Weights of a small GPT-style language model, trained from scratch on English Wikipedia.
Size: 6 heads of 128, MLP 3072 tanh GELU, vocabulary 50257, 96.1M parameters.
Architecture: LayerNorm before each block, learned positions, biases on query, key and value, tied embeddings.
Training: a variant of Adam for these matrices, 1289M tokens.
MLP neurons of a small language model. Each row is named by its layer, matrix (down: output weights) and neuron, and shows model dimensions 256-511. Each number is 500 + 40 x the weight over its row's rms, rounded and kept within 0 to 999. Numbers have three digits each.
A block is one neuron, or neurons of one layer that tend to fire together. After each block is what it responds to, as a language model described it from the Wikipedia text at the highest values.

L3.down713:465484520487509460530445590512497445484471499452560487482505489508532569460565471431509466429490507453495576543540491556451576458580420451483493462513528506531497462551428489562481467447530529499481531500484456467487497441552505450514486454522515487519496415503502489496546460504470518494492545477568460514533445519499475461469478494490534546470500467499479513498470516480553517435528487515518470442501540500501464520409502462426491500531490559510542491581493472403549461529469512506465507534511529468462536446505537471441475464488521528568451446446539560565522511482513486468489489505552483510459452534503569566472471548532541556503516492530497499479490450543546588537516482525530508488557529559492516521540477557542463486486511503531523524468573497477504596487467501
Indefinite article "an"

L4.down1410:450495522505504520540439519515481462541444528464506561522462434463513492496506441504487534454449515533524459501518516440520544531528543477529519471495503507462453378483492452517524487562489566422505424554491520554497527515499537493555494557477505494521516522426520475508492552489576547502474539470514584456480441447470523504547545525456513552487521508482417459510495466479447482483604446495467468532429509435501569483549503493591523485458474513525483396505530450481505459514465516574497512514504474519538490539524527505406578451476486506527533460510428514473446428504515485534544438520492567577517481448491481553482465513495525507468532598526395469437536504384490542460478481455561527459514494490463546543490471526535507519507570500527499491445458457513542484558527463
L4.down1517:479525472449495520515522597469463502481453543554542549480505471499529546488506547496481496519482520389507520448530495549561554412527485445433497493498537502501452481477489461584530413497563512479446411548533454511521544460515459467437522488492556537529470542479467425500497496457524562562495545530534473520497532449535370492589552502535455499494580544486516482474399479470493506462610433477553488460476535413436536469489494523457487510489453519528462477525523471468506475412512435538475560524487481501492520585519517476442439435462462412550451543484491504481537496481432515540457458479482542489453458497551428508477467454504497513529472555527476540554472470518541476485460501501486465511484487494488526541526483547555403576473559483547500513477557423445471511491570533
L4.down1520:477454506502498490576512500519506473403480483487560497486499458519489529513522532479509515475463531445562540542460514483575552470496432452506478472466512518479451491460478497549473571495605486514444503464472441463551529437528449396477489481480532496529457448540527477432546493479525546615510477494447422533480477411495495495565569499540492497505509415511485464506459502532519489382546418525535478479465519414439487511500585462453547442471480527503527497518506487427469542461555460401445472482497554496475480602466479480513503518498474521561480569497526459532516490418477558521454489490496511505480469494469461541446438475528481503501539527498420516506470482531519515484412513605479469489581445535480538510514497549546456509494626502551452477483492470475537591474564544
L4.down1592:579507491451548529489480514461451525545536506505548501569493490504569530555546426490494513492520534473461506480452616441564487473533530521562509555509478521487544489552519486411544516439502530469546507472487559498473475530484542553468559525538486480461477559511459450489473557455462528526586551548482449463512440413509467411504532506482444452527471476482536456497518560500479449500462483489525537547584479534563475474522490451523517541535490462546493502573521453450458560536435482484505562466494485488509511561464551451512441531454548540518473521470566493463573520505465554535541500487571536474510509511550524574488456460469502511506545549518475511505464451405507525513508474546535527424478484462479526462507480462503548521476489432436483529481465473455527512499478403
L4.down1771:483494358573518438553418485531547507479514473498524501511507474508469437497499503472416540458530484532502501461486537544518509497487461516509481510501487464491473524536562404473535473432501588457475501514532459462502520576411526467545458504479492526523520450452495515464456500481490495521437503460543510515457543505467506486489508474456524486489540512546473489476495566508525470540493492467484449510506452501557466479570451516562492483453465464528490467535459534476507446468492500515481557495559525467454436515562535539464585494552498480537536478418461534563454481470451436494541556427557474573471521547525540564533533424413478485503588501436436463480568460536517471550533478498506446499492530494505478516489505455527455479447493505514547458562524531512582515546463480
L4.down2490:507529475524548490503524514504555542459518517529540539451604528472498484486578533482557461481524532508441497522481532457494560464492547441525510550482504547523509453589401521474517467540505549517549443544482549533419493534514484436551465448464484501490526501474511500497573477543522440547505516490504474475495470468501493477533497521540463498537461469521506525460474517468558453518539553459469539500467530514506453544528509436492521472523543514540423443460495468488541533493505452531501570596511483504413405532414494516482486485524493525497548511477503500422482480468458575560483520448505498509546565497511543478526498503563454528512545519432487457441492422542478432437477489465461501500538533415487524515513533567495517539473451451524462461527575550424480538497443519
L4.down2547:501535505500512468508481469510529466493571537472503486500545524464460455509430512422521496521492515470498493513489557472528417480454471468466514492568485482359550442504483571497495484556557583472475439549494485539449486526492534446514514517494500484548496494513454488431516509420507558483505497477531468455534436462481488514533521465533470442490515513507518490539525522574469503528500576512538490451519455524540498483525483404457500569530557433533512505557580511493517521542478544485430511523499479469512513493550552492446477503450493475502452464483492434475539407451574590551532475436541514591499472523525498516529559526409492489498510466475458480492520512541430494506533528526518492433512438479502476562526462547446475433510483520466567517557508505441513452492520473
L4.down3019:480533437556495487453550535538507572504518500438575498547532500456507523547494440543458442455569449526534517542462449494504505466397493474455522551491492469490474599471442497477462500425539497489535512478493470513473533521503506510547414499432498534506489529469443451546477499489438551475464509571531476503510521432505482530474550532455482488479502503501528552543548464465474451533437434574477462475498442529455505532555461472562529501468483468544458448498521486525452461459461494480465533465512465474549514508496455490509499499453534402544515500433466435507378513481495473501507645567547480508491557460557516470482518463484518545459541555506446427444548510431548434557501448461448458497524526569466507504457535564473500554419450531437443470534523490524499455450494474
Word-initial H / article "an"

L4.down248:550518450567495513460502513479504470477462519536561490481560590455514531504532500456432555462528499458437518512468480459427449554577503560494452483473476557451462617495549479508480531517490476510449467521461477553607564519412526569518482509536470542535497479461494566493568429504463506457503505530412465516471498494520523498484506499471454497474546496488493444530480475503502535491505554499480524494476454506484466491512491470436538501468515558488516490514492531568465491571540460505480457541460496448451607487491443488483491482447461466610518501504515533481517540481465548480516556487511467493474509496490465454429513469511489488495465498549483498500517555530535370526488507563508492508526605510551430533504562511444482515472474531450501548556512505555425572548512515
L4.down335:522447511478520500502460465504544514495538521451452504561524413467538502527550563485542485545477475475474514567432523491441455442503496526519496507460491554368425398527500522495511513509422556432569533519557430464494555486470481499506406535486508540486497591543463521577429535486486507524506484573530527577464529499550497579536496525572476534481512486481488533470465552482509406443459466431489462527457460508517510522456473538471503501512575486568470524474459484501503483501522411503503518497506524500547503544490449481538473471537504508379488453512578442514416509459531490462457514466555511498562524541464466515459489474593571539486514552452493505504565479477532530479529484535543512498487511440384482605470534481474492507506430514431513478483551503524500504481548483
L4.down367:505518554517498497528483468460458466479538511493543500493451503482512507422467422537562545383459508494434493485497526528486520528527496479481492522521446436516432458526545478462390477495531448481505551563514523553549447491516434479450523493597421452480475481504401518469498539501556506438513526545526506544484475498499475481550545531511497534508446438569565435566563537506517521482512529478520536468420520507485498514458485511518569492420511508483499520418488476559443486499519521471527482507570460547530527583488483522550506499499562489465542496519490514503557504459461509501561568522514520453475455507463527500553513427554508498487584417476502418431433511588484527583464496529498582547519529411509551487594428506467401482508534550485462516484504478457498551526545467
L4.down523:549523516501496539525538515495461430487547521457461518503506440566541492526512532493501492464568471458465523610441509434545558569439473515571415525470426503465504505542523544482450533528477555436466530527509502595429550469457495547491516466534558556517531485468453563452518525458502505495490454482509478521518479512513539490516457434515519515467539544543520517510487492548439491500486466527522489485502506480540569485433502535505534488538502573508553517499490549471502521550500484464458587512498578478462459483466555479435484459518490519509512540508577560471484451558521499493523521425503497501460527557460435458571509503500513543465538508443464485572544460487459454553416545535546521513630514483501455456420555470489443487525440540482542522534609488498513539467626536
L4.down2118:509523538481496443483538468540549508484509499464545611467541529551451415409487539434481495460518503461502495566508485550480477453522491550519504529497437530549522454517546473525433554472438517481499573546538498486501481586533487486517514505507464512506456483579471567493480452554509508490547483455439524512483467537450442484482529489495485538500524515549529468494486534472507547489470451496514441550432522500499502527489506457597502473545512523473566461452491496520394495519527566527491519490490512546518479549536433516512553484571525510526519498512570464453543537521491494508578492470484507450506515445467592492521486546545507524566519443489449505457515521481483537488518490469531499486498529518571541445504524525491561520442547486466446473577472502421505535498502492
L4.down2151:467558469430498498546505503519516563476514516476500480542478524485529546468519539510400522452590518426525516522439447565472452504517507564448492578497486604460578471603618559560514534538542531509558474534549463469545514440431472543564492535464504524496504464515470450493440431461544507480453460431492413451502533437516520457488497480441542544508494554450576453526486576562488510501545517466504565544512487528501445505533477510591545478495487489490504541409545531499432487489517602458500466514498460530582506512496459488443472495526472485501509524499561523464471590475450503534522497455541527533518506481533557469444522511591483453472474532569471565535443582491515511513426565515502512518508510527568502479468517531465488572539568555539442531415545510407578469439627493
L4.down2492:512516493452507583526495566532507448534521477474468487454471412417495498532563478492501519455541495437501526513543548528439456426507497423512478543487493516566538499543453502569463534431584520450428474452480498528477481437451464526486456477474503559482465535509464494491493445433521486506459477445425411541474535462479483444555465483582516479495458523553521533520476526463493526563502495505528449469481516448544492495475524536493523483479460471460485469532565462457420470520509514463464448510431499503509566590583433485495509479490552504479557485472482544450479429541523497520534465487488458484482431450444525499474460485530507581505498499519475583494480515527515456543457513531493494443535476448536521504494454511567511603477529563462484603499482486425466466506524489
L4.down2737:579405547536511471421486507515516547541518522468516524484473482514455448499533451535506591467546496463506492474437506487510536502486446508569442493490516529500466483496534527500442454475470524534447530543508591435471469456484547486450524457429492417497513513557438464502556485519500590546569444442460469484523514517538552470537550485485514534499452450493497501495489489507512638480475476476558518529471549430510445416474442502500550538489588463447533521520562494405502525534476571407510623465520489522469497507442543550503481533458549457492534506505501575469540520500530508554496481461478481491551607514529501542442523525487410484523525499468517472458515513482488523499469510475490497429549474483481466547419479494551562452486491489483533492452438528511497520530486498
Token after a number

L3.down1073:453536418438536514484458432398566513475504515500440518555534574524500488479443474506503483515564451465533482573443447486519556477571464495456445480590497546478472425517505528488468517499515496503534543533488436486489483473506500521499458526434570497514425524504477460524516540508454484497506565496536506501456491445564449472435500572484476522498478544464542541477499527487519488501511472469465525534501471529467553539541504538612592452475424474446493482498490538485530505502509482541511526489491458529552495406511490452488544482620440438483473527509545503535547484562415427526449517548500513541469520531567513517492470548508534490537469551517412519563525521443556516482473489530568495502579569522526501480469445493520517538483484523443468524448555410508412523504456509
Technical designation continuations

L3.down873:492518459448447471503484558477500472546471514532513408493550545550503472481578560495443502484516521536558539504518501493488463518541554530533533534529473522476464506466560579498494475504566498471578488574514464509527497532488480544523471389503524458472564524459563546568490485524478553465496477432609482413513475548566481480492407425509537516498556525531476477563437493531497557469516555518530523538462568518490434492528445546525434501514493448485476488546520472517477489514506494454489559491516492496572529435526579580455458537564476443499538533471497503436535513557539488500476515498522518417504537419535449452544445468533523547420558531546490479463555471420468547516486550447549506529478470477535521558454531486572485519433533533480512498417544486470498484448472540
Token after a number

L4.down18:501476496471527553509437488489489545505506487550482527511520451507523513507432507534531431426533543487491517535574495523538463485468537494506517521506470551538474535532521470533490480525567472496482535508512477436438493427416516531516560526563426419525541499491465525512533501453435512495458577448458491571448539477520500479473513520536545551461461510455509462428514472464533439505498553497497556476481499483518473481517474520480517490519548530586558487494434471547476466518533484421510559571519469515508589458502511525518508559498429465457493439539556514534500499488469555529509502475445551484479435514424456544526499537457578480497553445436514521440530491487442560512486440503530502556448508465549527508483576406453448509471493578502562479489503508448535621541476490
L4.down293:524529452557520445536488485475560503568501454477523494501516505517482452554528486448605476431486524470500548525520534513545513539491558514563514543533504465493451533466479506512527534555498507462508518477478483482487482539450607539477469548549545495437472521493484405506509516500511506493488440529496493517493485469431528496502423519475506561531531521557497479515509566492540476477474520445490497501537510471504543516534577555455527569469500503504528474510432524556479516505524537452542508432525519487489533481502412428497530521549475455524532491554504503444541528498533516565547540412453493434510457510506455449509549528515474499468522512530556501432515515499520463534493473442531471449506513434464480528561515504514451422559550452462516490524505517566542491484453469
L4.down644:538503501518508517518528491515526496568523511507497525512550449445464508526459489451582499511552511486507552476471466543497506481495515466447475551496480504558500511444476481559508441406446485521570516482519510480471502437502468505548512486508500505487464541493555493505548491524514500543444495431440380496512518479508457510479485466506486495521529557434465413503491464523540464620516554495559497476498531564552506528491503456511541491541499524505493510479549512566521476430511537481538471540439560591511518469503444504529567482461528466575528502489560580517478491416481489505491507517468472510446465548521544499542596487477486496485535462464477561459451494498494515529492483436524584489470552523470604475600566500457477494492429468475546504475482418571468428501481538
L4.down1038:563583545468443498480528516398456437563531528518495514571512494502534524515477473481466501522603463458544567428563456481471442479476519538530472509455471548518477627470531516473531599470397542485450514552464488536464472434478472514438532434498497568485466526476571455524513502524546485458428539392465469437512509510444473489502418526494476541549499474488585516529460505563449503525439489564445533494463544518534571494535529519545513512554570540550499471539515527476465477420482596528546523480525532525469442544492501483440498474535492537433465488511557501464521496527446539509483555465484553509471488581481396433563513540511492515527569457565461521473452549467496540496521431509541500580567485482483545500468445515475547531508499559483507529489519473563507535513522488
L4.down1438:528511484452520506569439445474472513524527516515510450543495548484419538502486495480431548471441468469575495483440532553494433526529482498517528504482457563526491502554458475524539545401473549464503550452463525493516548478483535515550556558488495507501456563504520480471531525573533553478440583415469468478508459497499493509485445492530505495433487454482518507523461425522397486497438504445584463557555476497512484541502543498502538460523552493456482495584546487496486464565525510492612488484492463487468541523474496489498542477491560484494464483469561509539525447517546576502480499522562521487463461466474519506445515451523484557529553400504540486490488488527507444590489469531569556498498526476551514486549457447489524501504507542517507517438529484443513506500448420
L4.down1450:451443477487478493448540535431532520517524431534425511525598567539471533493512521479598543471517566508543495571485581515523533461521511462504518476508471484571480478499500493536509567497476498508478558577443420500441476480540422412517501519495526511526466549517459524525520478550491500550524457488454517506531519458542514488557574549473403482483535462505498514485503434543556445516462405519478495465532474524505484498489450545512531477519512566584565426560506473518514462515535523423495414500427553500554496481603462412515493470506517569437504515471582511505530537477534471545541511474522469494501509457417470496498614498550490457480518460526505449492411501445499496521481540518439534488522494569545525467503555504496488496482519447523537511479434495487488415490512459
L4.down1766:538489477526489518584475476604524530556417428489448473471492462501521506466494488539511530573535488511503443599492437535567512486458544442515583486557472567532490485594491498499509514514461489466423514459509481548462499523546430533549558524516433473590500584486518488534555470521565490512507495465501523460470484432493472481615509494523459511503554490456482585415510499463451524517539537535473452522475500438464547548479490558534465532496466508478525534479557513481455481525474495527584498506480477429508507489453532522587474484457559507479494520485476548577490489588476500510501535519456472517494486468441514512492531478518506514567518436491515561481546475519590503435449494516454522480495437471498504510484509486543495476509483461545481469375503579497444483528488605
L4.down1892:570460530494496527402475488488472486509462485520464484481551457458458438511486523494521511475556444523541488492459479467533434472562491527504475547485466566576517475512496510465498465440513518471496549481536489478464501537455489513453532542509499472501492493483472383501528513566496580472500514480529475501528549525550517434507513507520484550459475481461445475466513495493482484561401557487507502448454499426531530476583514488492491464536446501592548438492500444455433509552542523485497474456504597577498464471506514467453474518511524526484526541531538491546599480583508470557565542529554390462462477501502455485569490599499495513442494496488493435447505540504478577513548554525544476491497480490525484445529502462528474547493510520446528599458615498490420462516530505
Specification feature modifiers

L2.down189:478538471503494507498490465450515444544467519528435503491535589529482476523535564484507475390502439483506411496497499550475544500534474462482413521497571536497435545519410471460546518540489523518514557461505574474568580551507449511510491485507509465493459419616516446469493461475547542526424471524479528453503529462539437510472519416465518515524487486513484469421544515482492445529535464455494523469517499459515465499564549494567483534497500454549518426523466552529508504576575455502519489494471550499485484485499467437482498533483419529460545456521472550508424466502556489449491481484496496573489411483432448436431504488483586490521514520496437569522465510529490502433502506544460463469587475491494497511526535492513491441562531550441477444510488460500458437519545608
L2.down443:529514483557543565514518516558505486522496434493569454506462544534505505522519526474502537523477508509440585437537444485609423505481516514462466499533564477514503531594580476532436561469536498493537458500443475479431465458533523502512430541496635533467535510562503514480452458437494499489534491542470507510497476500483463459473475521486501498468560519583521544529492470517540503529500504521490443421488459646397456518462542542567495463481481569526461499547517549510507466523486547556553526510582449490542426509498525499474498455503495528503574592553445500545454509487447471511482536544460450476554502457453475477539562515450477456536515553577426508490480455507498449559498518468470496539465507534498489436506505460465502424428498555421496439535524470520573517452480429
L2.down813:480509528490515532539485454482528543489515526411513498534456534388528514534465562502476474450519474523518510462473559494529516472491561525513557488548507523502514450447501501483510485486598494497497524514506502549437492540457453446497594528478488457435533559563486457446512522537452396516451493517540467532516533605511490501437466526505390480450518531517514487426441524495541466569484494578521501412487551513493535439478496505531534503501507446574549449482454472501514480519519519419520489504465564475503537531473508432474499510544509499524519520465565537482552519518510479525464510438506489535502455593512463563498563518543504473514489542534481568431552498470454537561515517508539574489542483527446489472536485502505466500509538481441466461485518607576429467506494479
L2.down1028:529499532552468598488523468472513497471526584505534542519507516539435489483484461513555484508562456551498524462491518505418500513488544498436518471541480554498507501551478452515521470475569421496553518546488525476484499467414434459506465503451530477497502503513465509463475497513507489505473479493509524601460457521502504509434422491493468503497530498492491391527475486524511506558498481461518532485550546599476556492566541529519529463506514505518533436455478514513502465482469517470567515535473515517538481461497542528457473505512530426525600481538467493530563472520490493571525500469533508520553495513509518495445530521462542528517517457536460519416496455539466550493427522525489559427546509493571562453485525469410487557540552482425524561441533501423467435552521550
L2.down1638:470504530475499486535512478572514537478475491437487498558574591469452493553466547523520495491543437487512494466491458507459461544573501556483466485490479535523501452622517505533489563496594440442522535486574526552474471527464481469488517473485538483517469433490556498539505497486514475492467502546493414534515510525523538498451443488520532486427546515477516471450440526551604497509497466499498522410544568532434497506582519525517462444469525532564467496502509512534467481542492474476519546517477506419491514532499524509501481538452523485444506529459547506543541454539473470544519574477518510569498492517415567500406545546464557501460525482540526515413471586566465481465577452467519543444487531509478455447520488470549497494516488446503549561498537464463553578567523495
L2.down2619:514537502545496465434479547441577537469469524504507532546523525493466473517488489613477527556516516531528501492509540489436483483531477497422517529531532511485488513512514445480504487494505525462514516514484505572494481476464513398494500516485474474526502503504522463481565439470499516577441525410495560502533422507575494516528493541474422552486500543469537368485521482489520488486418500477513463466519549582420468544545555527604461473415470510544484419527499500518549483498438536482511493479506576501488457491474514538437547567529474443480493505513510542515634458492458504577501460532493478512475484473435457464414504546489506508559541499507543513526505481565480546588526548548501538455451550491489424491509524479492435505499511446554547501435517511486470472512526477
L2.down2789:520515474501512455545475500490475524536515472462549489489542508401487521479561526579474493512521460515486449518496544479421470464549466553445498448516435501479458524548495438445486452541471467532556472493472471522470499449447477507485467534452446431512473546512461542464474569575540493527506521552491550561408487555549485569471466441489501486504508566491525487508459473541544553436448520488510541535533516552459484475460525460510552473512554493487430480462458500546476514474394469528552533514497499514512569430494544508453499464487512491531512495532487486527534568470467489542490532525490529520474411463491522513378503502507472505535476445610471441485490520491459407556523502503446560493588471533533491518512491460417589518490502470529543497500464493444583478439485508
L2.down2885:526461475628573463549492493472512597418500438355485546571542525576574564574479466572513517529506502529511509495499525467499546448436542532490550454559445490514494478520517520508446499463548402494538489478557515469464480465503451463482533550534534430470498535483525487542508513480509449542459481510531508480496501582456486511472521560553517536516516513461522497507528465451530499493475468506552526550522634510455492494482502542507443496487493502489559507466481513533560474438522491513481514487431476540481557514455515494496468550493457454525533493479537508511607467504472510518475485526477513503527520490459432503452476504531523536468539476515504517465486474487480476499534455530421572390548470458447501537457567405470446361494551539466515535469491492573506466470467478
Physical feature descriptions

L2.down120:548434506491531525494471488470536498519581563516480426509549475563471487489463554503455470481503452497520464402461510508510479531605450503554461502427434574558506517493515482529494546560598556516556583529495443559461507488487497523413470532537548458389532473550491495515453491537537527470462429486528438488501484502538519526496484580488520507544463433530528425547466504473428432556492542562492515506559490495547453549512526514515459437513448497496493411529441488506502477499457505543534425539525498503469475547431587543559524566481512558487487459511539516476473499499507508495458521544495490452522504471470445542511515538484579540529531490463440469457456484547536502468507520487495461511572448571542483543511562495560507520485497474482421528441535565503518548521495566
L2.down645:420486532559516519485463489464533522485540534516470497549558559497504497514519493447372496469380411521478487481480517503522523506537525500530459510538483526471495530491510480496483587497501519541458532543474524503501557572487484508480481524511503465504503510528431555519498480532516497450500491484462468502439474528529529486456492512497616488524426520566514589558477497596494562543509430535447512450465429572521465503520475523575540509518422500491535487570455467569532520568522481476529503464481496506530499477542409561428446509499440494502430532473519586478593532560431499404459515491485583534475539573564426547470459481402410497488492533507517525537456486495432454484509430509478460460523507570502533485517473571484471514533416487503488522470504457455494516554480495
L2.down1227:456479587515450497458453426486498454472503602488534528516485476496495457483560478460524519425414505507463459598510452518541467430590469499526483501530535430415510472416529455491533675523555500572529510454530492555493447473549577533448504527505461494524467513508487498479376498471464451512530509462516519508530530499537500412368529525456517478501494359466464501498574511467505478498441483520445467419505416461537474443506521491505494482522465581555454481512487475435464514490444517471385588514448498483509582527564510472537560557499597558509453479491443514459502576509492514469529524456469519485485516482480492483496515514525553549456516531458487489457500539459490469467497457514543524478457474434464402475551511530502464501572532459499496504454457536525477442572485524
L2.down1293:493491521507511497525450529461423475488499552463524490498454508476558534518523495520487487449533477491479529501471484486478465494551504551476487532498570453518525433475467475508490498515535422457495502485523504503483401518502570451418538474507399474460542486509540490477432531454434422481507478460543493537538403473594429476442481527551494503519485512499457493500466464519441526436510539438494532468499541491492438446495573493496458484526551472505488513543511432482487547480516503532476491501489470461459485474514560501506551521580485496507503491474505480457520461533454553502560473527541525519469528500483453496456473512520497452513489496476554450522593498524513566509506432492480583503523442574465525576556424531551542510493471532476480475536493487511487532533502467
L2.down1512:416512530458491497520508552468558560499566544421510536531485554523447515483494494479552508489490423473494489430552515516494456496542569524537499515523441492512466477603465471522461480524507497501534522492502541537537475569420558495520471508490546436471484534524431488541480473500516516502508493468493464395509492512407492516547485500525434494489517550495475509499469508561516525559525516476503479415435523482497430497487482547590471496483484495488512541528474512481476458496528544495501527506521559520506440566458568527463485503518512468481541472508500445479553444453364557537529513520460552492537463516464459490547475560526451479516520446534470579445465508493522477513459537488564465455558458512448476526490464527535535488580392570541544424494497533450508540554501570
L2.down1816:549549493420443482551485458465503566454527477558465484550574613579545437524462534441463458455513477482496517544518505508552484497547536517553401509459482557487523461527523499550461543419518425495531576497524516515476518509521523459433493483416572454469548522544478585502470504447460432506518493501520524533502508450463541555470503498468569467451504493573535528544418499497485487485549514534480539444509476591518502479518494527537480424570382501477437500447460497542494509480474428455493512518484482549605490529491570555524536517547492507486502481465508512406559497510498458514475520524471624517525521495469497528524527565468427502540491480498506583501437527449526448503519487568578422487480484503536460477454536495519460533465443502512466459442453520450501488494565536
L2.down2263:476515482499469480491494523564412520487508531469393533549525549585420517462564474508538436483504474458489560493523468499509440472489469495513443499455537479517523523504476447486489484446511461521544430434456463512525478524575536492488534498476457517515532522511521458585528444510478472497525496446524466507484476549543455425483476498469469425514548556450416537523504478524438507502480538486548474470574514479506441518581467419491512489491464493511422535482469468450564599486505530589477527476487484472488498508506412476469496445528494505470419488510504470457490479515519520545489551474510523491545484493507500501531466485494444566553516467589466528472566436566540485506508462493466548488480489508480524527532427476514477472568506539517495517483551487521535514484434478
L2.down2941:558505496468516536527537532571521512486551494522527555473530524486549550499553498512511420494477506499542501485494390431518479536523451527529532489522515478522490519517482512519511532482558474502511513490463477469519482471491454544491499483496570536394528491555469491489408475517466441506472546450499550507464474597547540564465521530504557471530469439507434433519506485491523424484406509537435484491533478531489467524439483545514510466503480468534550551494507485543471509535516507474546560517511494527521525482544565528527418476535472513513471480504556488530549503514550546537468556454444557599502514523464507545534469506511505524484457515538496451423552518543502441550479595514470453457476433468475505521481563538467527613505454457501515511499477456600448498496497535
After-number token

L2.down627:510539502512504479521464542521464482515435484548432486481515419462555452523426511444555560494397455474538495522508511507485499513516527513566483477466362507494451552546447489506523464472554500475523577425507501522486491530554455518514516564492503474509547493463470455499506483507525512502561408438472532551521440488528457525536571543520506444523492474474516471509488469511467577456562550552504533472549527471495499473570505433460510425471450517518523492527481495458540500478493444516476570467441485467521527509446479455513556484502485550523453481406461476507462435456489541540506498510444557531497552537465520493440506503595418523413515461532542468453571468442576479512533445526481527531517497537503522523539499514464523451535473533569472571491449539496546474445448471
L2.down850:566503471580507427489500535435480512415495528532534503564534435481465509468484545457485530487477547497507511476496510502470516550527489465492545506479557520491489541501457493481449436471504475457421540481453469462513474433539569496507432415543563524579472464518553509494549461463501561495528449492473481465479546479485484483481531508468480467491537510498362560521502495556523566473596540509509484447483473512509502534513551503437500414507537498445490517538519479498489450579525408562426505466533431466463475507519412430531492493506456506537450532456546523463450489449463514482518521491513549505492523568557527426474495513583500538485461451509527534596496597522605517601450513475531476551461567526521485514512499454532457509568531490524430577457406524520562530494454467
L2.down1285:506546492513514494508486463515531459498556512473541440509421473446484483545447554537558507539511425507374487482538560459414475525507432515516432465477547511420491529536447438491525432467529483412531568430513469570518412502547501459513489547500432454525488587490558543498532476509480424457552487541473562482486445448529499502533568405551496423550482446474535546465483461502457513426403487405572509447522531501472481495488519492513550500535491503458483530498436557531526504454456419571466573501485548489476472538518552487441540509534462485477443513493512496569452552475534472498404492496480505476486518493522497448542548528551560488515482563545482512495478453428460475540520528512492530519552487575490466471499526607536484513543471505518541458536465544532495446476491484
L2.down1612:477497552598518520462526496471499463422463495457574485501458502542525484471448448543552578553524490513464464525403549503476464467495550421495550559493510491510464534524514515452538572501510543486428506444578457466532407477520521477520489552534490530488520448502565558528551528434516527472469420521504500472462522477499576498471518453542451521486525463508502462492518555409514500467420475529513470577564503387520508464548581544464482512454508544466486498449484510467543541568510416489474464522429506482519496504465444475608514482494498482485454542522501499494541470497548512487523537498544494530515569460551465554495474453547502479514499440483518503483552469534536548454494503452481512538521504500469569506448614532556509438591539499493485530529504558545506529510477556
L2.down2065:521513568464523486459538499537485476491481504466449445489524520489484530520497495481506485452498480569518513460438483483444500522491503459456456468505489510534503537476433522469375478504564446519455493514503473412430462502499485429585454426505562549541505466496497476523595503510548465437488559526489508495398472509519547539493505493442481473492565458532506485556518495539485458501476445470541571541514557513525535556469509526426521434469468505522427436488482536517464471479475494470471459497426424522540525480584511527487514502518403498503478565500481498595451464470572531532532504489498520574540516512466538471485480547475525494559516483469544458540498505489461498508480518448442500477489496508523443482492463484498515471555494520549542564450597522487456549549459552
L2.down2737:437476511506536507471525541523495502451503620511522480508551434501573501444485521494438521520462535549436491529518541513544580528470411457516448535431586547443424505556497511491482591552574532500485499431475421494546475489490458471543544445510542502547481483498500557475498534467480523510496499503475493511440511468425484485484549458502521487490522506457438458471452416516529465484538554444568418533475440539488516473485508456515521457439450494565503462531490450489538470496539432554499510526445529512529495523450486522543521479434481516525467498490581472493505501498520482515518602408426476517440481557554513519440447473462557523417447499470499602554567487515514524484454505546350480453528553473524481551530547442502375541502505528517534480487492501515561554459505536
L2.down3029:505508522532520497477509473495511466435549538494580498491467521538531451528499485519481478474472472477506509489441435531428537497453478378561397467504575449538510485462565518471494480482421524486467549441478504443498561461509575493557575536582519494542507468472520508551530543439458495448497474490501480498558468452539504499514492457470499470522510468489488512487459485533493415523457488546507534434470526487523487473473539479519512546516534494533483483424423526489519499528510561514570476520510482569566452557515466509505474511496455502531513493510455488507525565463496463454534616474490481548469460483576489463527474470536531460567556365530500510470530504451498471526495568453507514494452554511446462434482551509402637489555555538520552476555467566548526513493446548
L2.down3047:478516503562529513531469458515502549458500415491490536566582471590507526548503493488426505484580493481547478526478547449478570488524423453505473454516560517489477598523578530539493521492484537461504509493518490477551535414542574453480450561529554595513571512498571521468456507487433483503506474549522530501543465544430418552497512423560437520488477538517530475520530525490524432515499522559511518566482490506530475477440556634458500485480457523496410446479471483510464481515561581455418442480506520463479469481515430410452444487483415518524520529493498459485533511491551472432516564504478519541515483430588483438485497470523482445530532476530466538475529512466501494533533554511511545484491534487480531521519595520490469536568508474511516416485465538484488435478427500
After-name continuation